python train.py --d_model=160 --n_kv_head=1 --vocab_size=1024 --norm_eps=1e-06 --rope_base=500000.0 --rope_fraction=1.0 --tie_embeddings=true --parallel_block=false --init_std_up=0.0324 --lr_mult_up=1.23 --grad_clip=1.0 --final_lr_fraction=0.05 --z_loss=0.0001
MLP neurons of a small language model. Each row is named by its layer, matrix (down: output weights) and neuron, and shows model dimensions 48-143. Each number is 128 + 24 x the weight over its row's rms, rounded and kept within 0 to 255. Numbers have three digits each. A neuron's up and down rows have the sign that makes its largest values positive.
After each neuron's rows, "fires before" lists the tokens most often just after its 100 highest values on Wikipedia text that the model never trained on.

L4.down167:160196094120146161115091112107150178145121105112134142138134166164108136168142129097115115165084161083116142120149130151146170168146128148121128116136158097119116111137132149111113127145125158170089101099107112119115100156110134145081123157143142116162104123118119146140124154091126066127
fires before: "n", "ut", "ther", "ne"

L11.down414:133134102136121069108133123129138143110116164119090114128144124104119135108116126172102113133168133121128125110155157156146121124159110150127120104074113129114128113116153109121135068095130126117189146120160107132127126141110114111139104148162117120159149146197125123098138120102161131140
fires before: "it", "y", "ied", "ation", "ished"

L4.down406:106128137067116148142133116126144134132180124177151103189104147144159100127138169108152161165118106084173120124125113183130145113125121081120146128135133094174141121107127144117072125138135135123119107167135124117137113151140113128129114154074137132162133106114129123126137119097154106151
fires before: " ", "ruary", "al", "n"

L11.down250:120137097165121141171121140136133101137169134146124124155124129133137186102107133142141118139135098159109111083108147113128133151110096113141079108129085165120099127144155130120163111070117153094129112118109137131114098125133141149187120143153169150138071096152130094084101122133136111153
fires before: ":", "areer", "–", ");"

L8.down329:119099135133151142169150141092084131135130116117105124153108145178133109139124148122090124123096119127077142170145135177133142121149134122114117139118101164103123137159104125125134142153149153142099124164131154146117112161145114157103132112136128132101101109116133095156134096107121136124
fires before: " |", " |\n", "es", "″", "6"

L10.down283:157125124141138161128131147100122138140135095128120115172132102119114111124161174136154120114147153108074152163132156152146092135137158138148108100104084113099134086108102116149170128127120148147134108158152136144129120118091130132094113153125098153116123126096035094088132125106144112081
fires before: "ch", "oc", "ff", "ok", "1", "C"

L4.down122:103111117086096129119111158141105111126113123195156093142159095140158097166124134121090115106135131085114134134117142103112128120134137065115137113131130112118127105136139109124102163086149140139155165137160132166164131140120143132080102089114170099101123123149122143116104146110116151134
fires before: "oin", "ust", "ud", "oup", "az"

L11.down70:143133102155153112107186138145103117141129137157125094107166112178146148150099158111108142167131142109104110116144134090092122127128150091125093144095056109110111109136124130163141115121161132088113131129140144153129133111141101131140140180148097115114083106133158110118104118106134138105
fires before: "-", "–"

L10.down208:180133090127157140139101131139186120096147143095202096100124114138164110136104147127104149120156134133108166130086141124118084138124140127142144094130136146176134127127091127127136162081121132118138103118099142156121125156109193086129152151101144124135131114115089171118109151095137124134
fires before: "n", "k"

L11.down123:138128152175082121132156114121099092126129133096137175144179147139121106108095121108138146115146121073118144142149084170112148110146151131123150119139131159088149092125107181145143109105129122116110114087108112126155148106076127083152186108129129100162125136117120108097141103160124120155
fires before: "ic", "ice", ".", "f", "m"

L4.down31:105121130045118148061109081141110114135114086114152133152145199108132114105135106138125119115108168105185139120115103119097155099108124138081133166116109150108133135143151125133103112117118139136158119092135145128125132134147126167096139157123126128134118150095160136134133120159146120103
fires before: "p", "b", "e", "ic", "mer", "ing"

L4.down230:104105128116095091143143135102118155119139143140092118116130149096120132109173156122098110174123122138140151118121118127194150135163111122047133078146141145089069121157100111146106102113151112129106131147133108128167142138121138139070176115125113144155135128122117143157144136134134131119
fires before: "l", "y", "ied", "land", "f", "orn"

L7.down390:133101129145117111142144132125140145119169137107143113131131106119147129102106090171130132174076089117151138151102136148140118113131113125155145116124129120137107143112146138148099119086101122092133131118185077109101100110133137116091136154091102137120127087139151116133123164114169110130
fires before: " ", " of"

L7.down153:111144122129130119132120129145151088134136107101155158127159126136059103118133099117095184121099113121133152129088163117126150181141125156121128127158121138152086112110164142082087130138150103081137114134153127142132124147099102173103144105140159134172137149130105125151142096165146132166
fires before: ",", " the", " \"", " he"

L4.down397:147113107086113114168155123147143128122101167139090156144137129104094098141128124143132151145118118069074128110097121114164145112125142070131138118153127099122156099097116099152157130093133100127137097180139117134135080133113116126102180112100074165139131086109133144117137137082121130129
fires before: "ic", "ice", "ain", "an", "r", "ec"

L8.down33:132150114138148136130126117102129194099171114159090113162088108103097145126154119155120139178152116129116088119131168117149144169099119133140122132095119141088159121113149139147122128105146137129103118089124091110115094123139087139103122148144096137100118157109133104120129118136146109099
fires before: "b", "per", "pen", "wn", "cc", "pp"

L11.down175:128117082141113139133105138096105165089157155137113137104111094134115140114140134138085120153117133101109102116119141198103136111084165112159146106134134118103133131142142132160159131152176154106117108139100102100172158139131117085136142149135121107102149134138135140166096102122125145120
fires before: "ou", "ear", "ork", "et", "our", "outh"

L4.down37:107112147116143120142100128093133138136152101145153104065141095137102126162126121165135083165146172121129162123134103118092103173146128107144142143140142100112095132161103150141124149123129158133131075112116124141148110171169127141105118093100101131092087161129158099133110160133108110144
fires before: "or", "ear", "ou", "es", "ug", "o"